MLP neurons of a small language model. Each row is named by its layer, matrix (gate and up: input weights) and neuron, and shows model dimensions 16-79. Each number is 200 + 30 x the weight over its row's rms, rounded and kept within 0 to 999. A neuron's up and down rows have the sign that makes its largest values positive.
Before each neuron's rows, "fires in" lists the words (lower case) most often at its 100 highest values on Wikipedia text that the model never trained on.

fires in: "a", "one", "any", "no", "some"
L3.gate285,125,214,163,182,172,186,179,182,172,268,235,181,203,184,192,144,184,178,159,197,251,175,235,221,221,197,224,160,209,147,167,169,159,192,175,197,233,283,131,232,221,239,209,206,212,178,195,202,207,188,196,184,198,226,244,198,180,216,188,244,183,166,223,174
L3.up285,170,228,186,173,207,199,178,144,200,202,205,196,218,191,190,188,213,131,204,179,198,185,229,288,225,229,205,193,216,196,200,225,199,231,178,181,189,216,143,208,219,248,205,187,187,218,215,132,132,202,244,194,203,263,241,227,178,190,172,219,200,164,243,169

fires in: "from", "among", "between"
L2.gate224,157,216,231,238,191,200,210,220,209,173,183,209,191,182,217,204,185,183,215,277,224,181,179,222,191,215,233,225,167,216,138,194,213,220,185,152,219,214,250,159,197,159,172,181,183,217,198,211,220,175,178,233,206,176,186,203,262,141,221,145,241,170,206,183
L2.up224,119,177,183,194,193,196,180,239,239,221,190,207,196,213,270,176,189,226,193,227,230,229,184,242,208,198,198,253,177,230,157,189,196,204,177,205,225,246,185,199,178,212,200,168,177,190,177,267,246,190,182,243,207,186,218,285,215,164,256,157,222,247,171,159

fires in: "career", "early", "until", "before", "prize", "biography"
L2.gate440,171,140,168,235,129,167,230,169,228,193,179,169,245,217,212,175,224,239,219,198,165,209,188,238,230,161,184,192,242,190,148,272,246,168,238,164,204,229,208,212,239,190,220,195,232,143,163,202,166,187,180,164,198,191,168,180,184,235,211,217,200,235,154,222
L2.up440,186,198,205,145,133,218,209,210,213,236,187,186,124,161,197,208,119,196,214,196,193,204,196,240,205,179,183,220,231,182,191,229,159,248,179,213,229,218,237,155,247,221,217,212,164,207,180,180,180,190,228,214,181,206,162,148,199,170,196,183,204,160,221,183

fires in: "of"
L2.gate320,271,256,211,135,230,203,196,222,191,179,219,175,178,224,176,246,186,209,138,175,222,189,176,242,202,171,190,268,218,220,223,162,176,188,235,218,184,192,199,243,238,196,160,239,265,256,191,149,174,212,213,193,187,206,222,159,210,219,215,216,164,205,200,184
L2.up320,219,212,192,198,249,223,218,254,191,222,227,217,156,244,249,180,203,205,163,198,227,170,188,229,178,214,184,226,227,219,176,177,178,230,201,192,222,202,215,206,205,214,146,216,158,245,160,209,175,172,175,223,208,246,234,87,253,196,190,189,189,160,167,190

fires in: "up", "along", "together", "upon", "whether"
L5.gate442,170,203,247,194,205,161,219,222,146,247,263,202,222,223,237,211,192,218,171,198,196,206,202,245,196,177,188,193,208,230,192,130,180,152,184,216,182,268,197,236,207,226,174,182,185,174,104,174,238,220,187,225,184,150,222,229,233,145,214,213,212,210,198,229
L5.up442,158,185,225,226,222,203,196,214,254,204,207,129,193,197,138,187,133,212,177,178,232,242,217,244,194,175,206,204,271,256,234,155,225,124,251,156,185,224,163,177,214,227,191,184,184,199,149,219,245,253,177,231,160,181,221,181,221,172,192,159,250,239,217,213

fires in: "he"
L3.gate106,211,163,183,249,155,176,198,233,195,232,238,158,200,178,188,142,174,231,207,162,220,205,211,285,155,144,225,238,214,221,230,225,204,184,194,210,179,212,136,205,156,158,194,214,152,227,158,209,201,210,229,201,215,163,121,184,210,186,180,198,247,203,158,185
L3.up106,186,196,196,219,194,178,214,189,145,151,209,244,199,149,197,201,179,257,199,241,246,205,281,187,227,195,213,237,190,256,216,232,200,202,182,141,234,186,214,196,212,211,166,139,135,177,216,177,224,147,173,226,223,176,239,194,192,229,223,166,197,215,195,159

fires in: "and", "or"
L5.gate197,162,151,209,258,223,215,223,227,194,177,136,220,177,212,187,216,269,173,169,160,193,186,195,231,155,228,161,197,175,162,220,226,206,219,211,174,158,167,230,191,205,185,154,194,221,192,197,145,189,200,216,233,197,195,218,227,240,181,215,221,188,167,166,181
L5.up197,173,182,154,222,214,259,153,201,210,146,187,225,199,181,192,137,225,208,159,210,193,162,188,174,206,242,136,189,270,234,250,196,212,166,191,185,196,153,251,263,167,196,181,210,228,220,216,187,190,222,232,154,211,187,189,217,229,185,238,204,218,210,173,193

fires in: "general", "former", "liberal", "federal", "digital", "municipality"
L3.gate45,168,153,173,195,188,250,212,206,199,146,231,210,185,160,195,192,166,282,182,268,177,190,210,202,205,185,167,170,227,238,179,180,192,204,229,237,204,219,221,174,156,192,201,212,234,203,218,182,200,223,192,214,146,222,197,209,217,163,149,194,206,239,233,291
L3.up45,212,179,182,257,197,165,244,266,183,175,186,180,166,178,196,189,204,231,197,233,210,252,181,203,184,204,261,179,238,202,231,242,187,265,227,203,221,220,186,156,198,212,185,252,151,220,164,233,145,195,170,196,174,165,209,253,139,164,165,177,204,199,228,228

fires in: "california", "although", "of", "guitar", "arthur"
L2.gate204,264,258,211,216,207,231,209,278,230,215,217,227,202,231,204,208,217,217,198,227,211,209,197,264,179,153,216,205,214,233,149,210,227,209,236,219,201,200,195,198,174,237,233,214,241,208,208,222,178,183,251,194,144,193,193,211,192,255,176,218,141,200,222,209
L2.up204,201,213,223,185,201,189,207,225,208,181,156,214,182,234,243,227,224,226,162,243,211,219,157,224,232,162,205,255,192,206,195,193,246,198,212,212,184,213,192,248,188,261,188,180,239,214,172,214,196,169,222,243,197,158,151,187,166,206,215,217,187,186,150,186

fires in: "went", "romania", "german", "world", "japan", "website"
L2.gate246,196,212,202,220,225,187,264,192,144,183,195,165,224,198,192,207,177,177,170,262,207,233,202,209,281,223,214,193,205,221,215,221,175,232,144,231,239,232,205,226,194,221,244,195,198,216,159,165,189,200,173,163,158,149,198,261,253,241,185,168,196,163,175,200
L2.up246,161,202,171,166,225,172,237,207,193,175,212,184,211,211,240,292,208,184,192,257,202,250,181,222,254,262,155,218,193,264,220,192,201,211,132,216,219,211,213,211,207,213,175,182,197,184,193,186,158,200,153,191,175,183,216,219,259,197,210,212,165,177,148,222

fires in: "he"
L2.gate389,236,168,204,158,227,189,192,231,169,239,203,198,176,196,205,224,180,217,241,235,190,201,202,156,132,219,189,266,202,226,220,199,220,219,188,188,234,212,180,212,80,207,197,229,166,217,251,232,208,210,171,195,182,211,189,242,236,195,184,174,190,194,238,235
L2.up389,205,196,157,197,215,179,196,229,189,175,197,182,173,196,154,233,159,201,117,198,197,173,245,230,125,191,198,222,202,180,199,177,178,224,196,189,185,214,182,233,182,186,210,223,132,204,166,203,270,262,197,145,177,197,200,212,187,222,188,163,193,194,181,242

fires in: "towards", "including", "among", "seen", "take", "give"
L2.gate364,214,232,271,194,182,248,191,198,143,207,274,180,162,168,250,222,175,154,203,186,177,207,181,175,218,169,182,154,158,167,204,187,179,293,191,204,173,262,169,174,246,208,172,211,179,191,184,168,193,198,196,289,215,200,217,210,207,247,227,243,220,182,185,167
L2.up364,220,172,210,226,156,189,225,246,187,211,193,128,147,164,255,209,220,201,179,190,211,193,189,164,216,201,231,207,225,202,188,236,183,199,169,238,155,143,267,178,237,178,231,236,157,132,209,175,166,179,233,176,194,225,223,184,175,227,201,214,217,168,227,226

fires in: "but", "and", "capital", "though"
L3.gate478,206,217,229,194,226,228,159,224,188,200,185,221,180,190,143,197,255,223,181,202,213,224,196,186,196,229,203,207,225,174,183,193,173,209,213,198,238,131,221,246,168,214,200,167,278,211,213,201,174,228,217,171,209,218,208,151,172,183,183,187,234,219,230,212
L3.up478,194,222,228,192,217,226,206,225,182,131,235,212,108,212,186,196,218,257,258,199,197,181,174,167,224,202,224,209,197,157,189,207,206,219,184,187,170,158,157,203,204,163,159,201,206,238,190,201,179,256,179,219,181,178,224,201,183,193,190,248,213,166,202,226

fires in: "a", "an", "much", "very", "is"
L8.gate278,174,236,197,190,206,190,169,205,161,188,206,212,160,208,204,180,222,213,177,196,213,199,248,214,161,161,194,116,235,243,242,223,227,182,236,200,262,253,158,146,185,206,165,197,187,197,161,176,186,202,206,171,177,203,173,217,241,172,171,200,232,159,234,223
L8.up278,216,213,191,238,210,209,182,237,197,172,188,186,162,206,242,158,220,128,198,220,186,223,276,233,190,180,215,197,205,237,210,204,215,189,228,254,249,242,209,220,232,242,167,270,219,200,172,182,202,203,213,190,210,163,172,205,212,190,193,168,237,199,226,239

fires in: "old", "young", "have", "such", "older", "small"
L2.gate442,167,216,212,193,212,216,199,238,246,247,200,237,206,212,198,186,226,184,186,184,169,248,181,201,216,156,268,260,150,202,245,219,226,211,209,202,174,229,208,157,185,266,189,204,226,176,205,192,177,218,257,177,192,180,200,187,205,173,215,233,259,151,253,235
L2.up442,240,152,197,204,209,249,170,232,269,200,240,181,165,218,260,215,196,175,184,226,179,226,205,191,203,195,217,189,144,231,190,194,219,224,206,190,187,274,194,236,252,237,184,162,203,167,178,180,266,238,224,205,180,208,142,173,219,226,207,246,238,176,250,212

fires in: "had", "have", "could", "has"
L5.gate421,196,190,231,212,221,214,142,211,195,214,230,174,185,201,181,193,179,189,198,196,156,228,211,182,202,210,187,181,238,213,199,240,166,210,174,200,229,182,187,237,133,258,198,147,168,214,193,159,214,151,199,203,238,191,229,207,210,235,238,213,157,191,216,197
L5.up421,219,188,185,199,230,192,166,174,246,182,211,207,180,208,215,189,206,178,222,239,213,260,185,184,178,223,206,174,208,218,180,211,178,240,133,267,233,189,202,283,210,218,213,195,165,175,242,204,196,227,183,225,188,191,192,193,217,175,200,196,200,216,208,188

fires in: "date", "day", "late", "data", "live"
L2.gate255,150,207,170,134,245,214,196,158,243,152,175,193,207,206,141,202,177,151,189,192,216,151,184,268,193,182,136,147,188,204,193,185,183,219,206,189,234,179,223,196,231,147,199,169,207,203,210,172,206,225,187,204,216,219,228,165,162,172,192,227,163,227,207,212
L2.up255,161,228,196,235,193,191,221,217,221,157,219,203,226,217,205,215,235,181,148,167,220,201,150,201,181,172,213,156,189,212,157,232,161,178,230,168,208,205,241,211,233,264,177,211,168,293,210,224,224,224,235,211,248,166,254,224,228,142,185,218,193,237,216,221

fires in: "he", "being", "year", "hearing"
L2.gate486,241,168,186,196,167,209,158,212,201,171,174,223,180,215,146,171,190,198,234,197,166,211,162,241,202,180,166,209,177,185,243,213,172,193,161,229,210,157,158,178,210,168,167,231,175,187,179,250,221,241,189,220,147,203,187,217,198,185,198,248,213,199,202,283
L2.up486,222,199,213,166,235,269,166,185,128,173,199,189,227,164,175,162,186,199,142,195,165,131,170,194,203,213,179,176,221,186,276,260,206,262,234,217,187,159,178,224,222,165,180,182,198,178,174,270,202,232,214,132,174,200,192,228,216,189,231,235,205,184,192,185

fires in: "as", "and", "but", "since", "until", "asks"
L8.gate305,239,180,238,168,201,231,172,241,198,167,221,137,156,204,213,135,176,181,214,154,190,244,227,195,179,140,156,176,197,214,195,216,262,229,237,231,211,163,210,209,245,256,205,230,211,208,189,204,227,215,189,215,184,230,197,118,208,206,227,170,239,234,231,240
L8.up305,221,173,167,165,136,234,148,181,164,178,206,191,103,209,184,212,188,214,209,210,191,226,186,190,161,196,223,205,194,174,208,206,218,205,200,234,240,213,248,239,210,210,164,199,200,195,194,227,188,200,207,183,161,224,152,188,164,224,231,225,209,200,191,170

fires in: "was", "be", "been", "become", "towards"
L3.gate55,209,257,221,175,196,204,211,208,213,197,179,209,204,155,190,220,256,110,207,229,183,226,257,155,242,190,218,209,218,194,209,159,233,245,186,227,208,192,200,169,262,224,226,218,230,163,214,216,186,213,200,251,231,243,167,194,205,206,167,222,190,150,178,209
L3.up55,201,229,237,184,215,212,175,203,166,217,195,233,181,178,253,167,212,192,188,206,161,273,221,195,203,196,213,176,220,226,220,243,185,251,167,233,141,168,181,167,193,191,262,145,233,206,209,174,202,217,194,213,200,161,193,267,169,181,187,211,222,225,193,267

fires in: "father", "name", "there", "area", "these"
L2.gate216,210,242,174,226,224,219,202,174,206,224,204,228,226,174,112,178,193,240,226,176,260,159,203,216,217,246,193,226,211,194,209,183,227,204,135,224,231,157,228,149,269,202,226,159,173,201,211,167,178,220,198,216,198,203,179,174,211,170,147,256,183,235,171,191
L2.up216,241,219,175,210,210,243,231,248,160,225,205,166,210,128,219,219,251,233,214,213,240,159,195,247,198,275,182,166,218,229,164,231,222,169,182,171,186,173,186,158,249,163,169,178,180,274,162,194,159,169,209,141,200,179,200,149,150,177,186,236,216,170,194,145

fires in: "for", "canada", "canadian", "force", "forest"
L5.gate172,220,188,237,186,211,154,97,172,162,187,201,132,225,215,175,206,226,168,225,245,196,223,177,220,178,217,172,153,235,225,210,188,227,202,196,221,229,174,213,174,179,221,170,205,220,196,209,221,108,200,123,170,249,237,223,234,154,184,192,189,201,256,218,176
L5.up172,189,149,206,175,191,177,258,185,195,218,206,217,216,198,154,205,216,201,210,217,232,221,227,197,272,190,266,176,241,194,220,236,246,193,198,201,229,189,230,160,240,216,219,140,169,197,184,227,185,211,248,240,181,221,213,192,249,209,158,183,168,201,198,226

fires in: "california", "although", "eastern", "released", "specifically", "qualify"
L5.gate514,210,202,139,226,253,265,244,176,222,200,161,211,226,236,204,211,236,204,247,251,255,184,195,227,152,225,211,154,156,234,230,186,201,155,194,240,221,200,191,217,222,196,207,171,230,262,204,209,235,232,143,152,206,188,216,190,240,243,173,227,223,201,158,196
L5.up514,187,207,217,191,195,146,216,172,212,262,214,184,243,192,173,240,239,240,225,186,258,241,232,209,156,172,167,193,176,221,152,167,188,161,162,226,208,231,193,169,200,242,225,154,193,234,208,193,201,233,200,217,163,216,198,166,185,156,194,235,204,184,195,158

fires in: "in", "as", "by", "from", "after"
L2.gate24,151,219,188,235,234,246,203,179,186,149,265,203,185,175,205,257,254,214,175,228,241,220,167,213,215,212,212,225,188,215,174,188,230,181,184,151,288,174,172,171,158,225,183,233,140,215,230,198,225,217,184,213,188,284,197,206,231,222,200,199,200,176,210,183
L2.up24,156,242,166,187,252,237,193,231,235,195,212,166,190,173,256,209,270,198,174,203,203,212,182,178,161,196,195,212,228,236,198,228,169,222,222,197,230,241,153,178,158,181,145,232,194,230,276,153,259,176,188,207,198,238,155,216,218,187,228,122,152,218,208,233

fires in: "party", "population", "female", "labour", "federal", "social"
L3.gate326,189,231,205,189,202,157,219,225,202,195,203,133,192,170,165,197,168,177,179,240,203,239,170,229,169,210,212,230,159,231,163,191,221,201,149,210,222,238,233,238,176,202,122,229,242,197,188,205,211,168,162,164,221,224,257,219,212,250,205,177,147,187,218,180
L3.up326,234,167,223,186,210,202,221,263,211,152,174,187,224,151,177,116,172,186,241,226,217,194,161,253,183,189,178,211,175,198,140,225,155,217,234,219,154,225,217,197,217,228,163,242,250,221,174,224,221,232,233,223,213,204,219,169,197,161,191,195,174,191,244,217

fires in: "be", "having", "never", "also", "silver", "only"
L2.gate632,189,202,236,171,243,173,152,134,165,226,187,191,257,183,168,202,213,213,204,166,154,256,161,164,190,239,167,155,206,133,232,205,192,176,194,225,195,200,162,259,187,224,238,172,221,191,219,236,157,175,205,210,225,178,229,180,226,191,247,203,202,197,188,135
L2.up632,216,165,227,203,178,200,204,186,262,199,214,193,190,196,175,192,174,181,134,180,182,233,169,180,191,203,145,216,206,211,197,231,184,231,256,167,188,216,240,217,175,221,219,242,239,243,180,133,187,198,218,203,218,187,229,173,188,173,173,213,150,213,154,218

fires in: "each", "any", "some", "every", "eastern", "negotiations"
L2.gate122,207,159,253,224,206,212,151,220,234,183,192,154,232,167,221,183,181,172,157,220,235,205,203,190,147,185,245,139,192,183,219,219,217,85,219,240,212,236,157,171,201,192,231,185,190,204,179,209,149,218,202,199,222,236,203,202,185,178,221,171,217,174,194,198
L2.up122,191,192,238,212,198,183,178,166,194,184,189,189,215,169,191,194,192,171,156,221,183,220,195,164,176,235,213,219,190,210,246,191,190,118,204,229,210,245,148,172,195,218,206,185,159,203,178,201,168,240,244,217,210,243,209,221,175,196,146,200,231,239,196,164

fires in: "0", "washington", "000"
L3.gate457,208,153,235,220,193,258,211,214,199,184,187,190,250,190,248,176,207,186,180,168,196,221,226,155,255,227,186,231,233,200,211,133,204,148,216,266,230,160,208,214,240,220,180,183,206,198,176,172,213,215,208,212,216,224,220,232,249,159,157,196,223,212,197,233
L3.up457,220,178,235,193,187,191,225,226,213,203,251,138,242,207,207,216,193,151,210,191,202,249,225,158,231,226,167,211,231,196,195,192,164,116,166,223,205,214,173,204,207,186,212,180,243,199,250,180,208,236,233,182,196,218,186,238,222,169,180,159,228,234,246,237

fires in: "de", "death", "direction", "personal", "debut", "gonzález"
L3.gate442,189,227,225,171,225,236,203,224,207,205,176,214,224,211,178,173,165,222,225,217,190,149,225,237,236,213,188,199,223,258,231,189,177,210,218,203,149,208,229,178,228,141,246,174,150,214,191,265,188,180,215,149,192,151,171,173,190,176,183,209,222,154,210,202
L3.up442,225,215,215,183,180,190,236,209,172,172,203,236,197,220,254,241,196,200,223,233,200,179,165,301,200,185,191,193,199,168,244,202,164,222,193,187,172,197,245,184,231,199,206,194,188,214,184,196,187,217,192,196,199,170,179,200,183,252,203,259,243,195,191,247

fires in: "where", "mexico", "washington", "mexican", "republican", "pennsylvania"
L3.gate262,169,190,227,167,188,207,183,164,179,191,197,202,196,223,165,232,143,171,217,182,188,147,202,165,207,168,188,207,201,194,181,206,202,181,179,237,230,208,170,209,254,202,151,253,252,186,186,174,185,203,228,206,197,218,220,201,229,222,161,229,214,251,225,227
L3.up262,209,187,183,201,184,259,169,192,201,205,215,231,222,282,248,164,189,199,204,204,186,193,167,120,205,208,196,226,140,251,231,203,173,184,193,191,200,216,200,162,187,172,235,227,238,193,195,186,196,140,198,177,215,252,249,216,195,190,195,202,229,175,159,193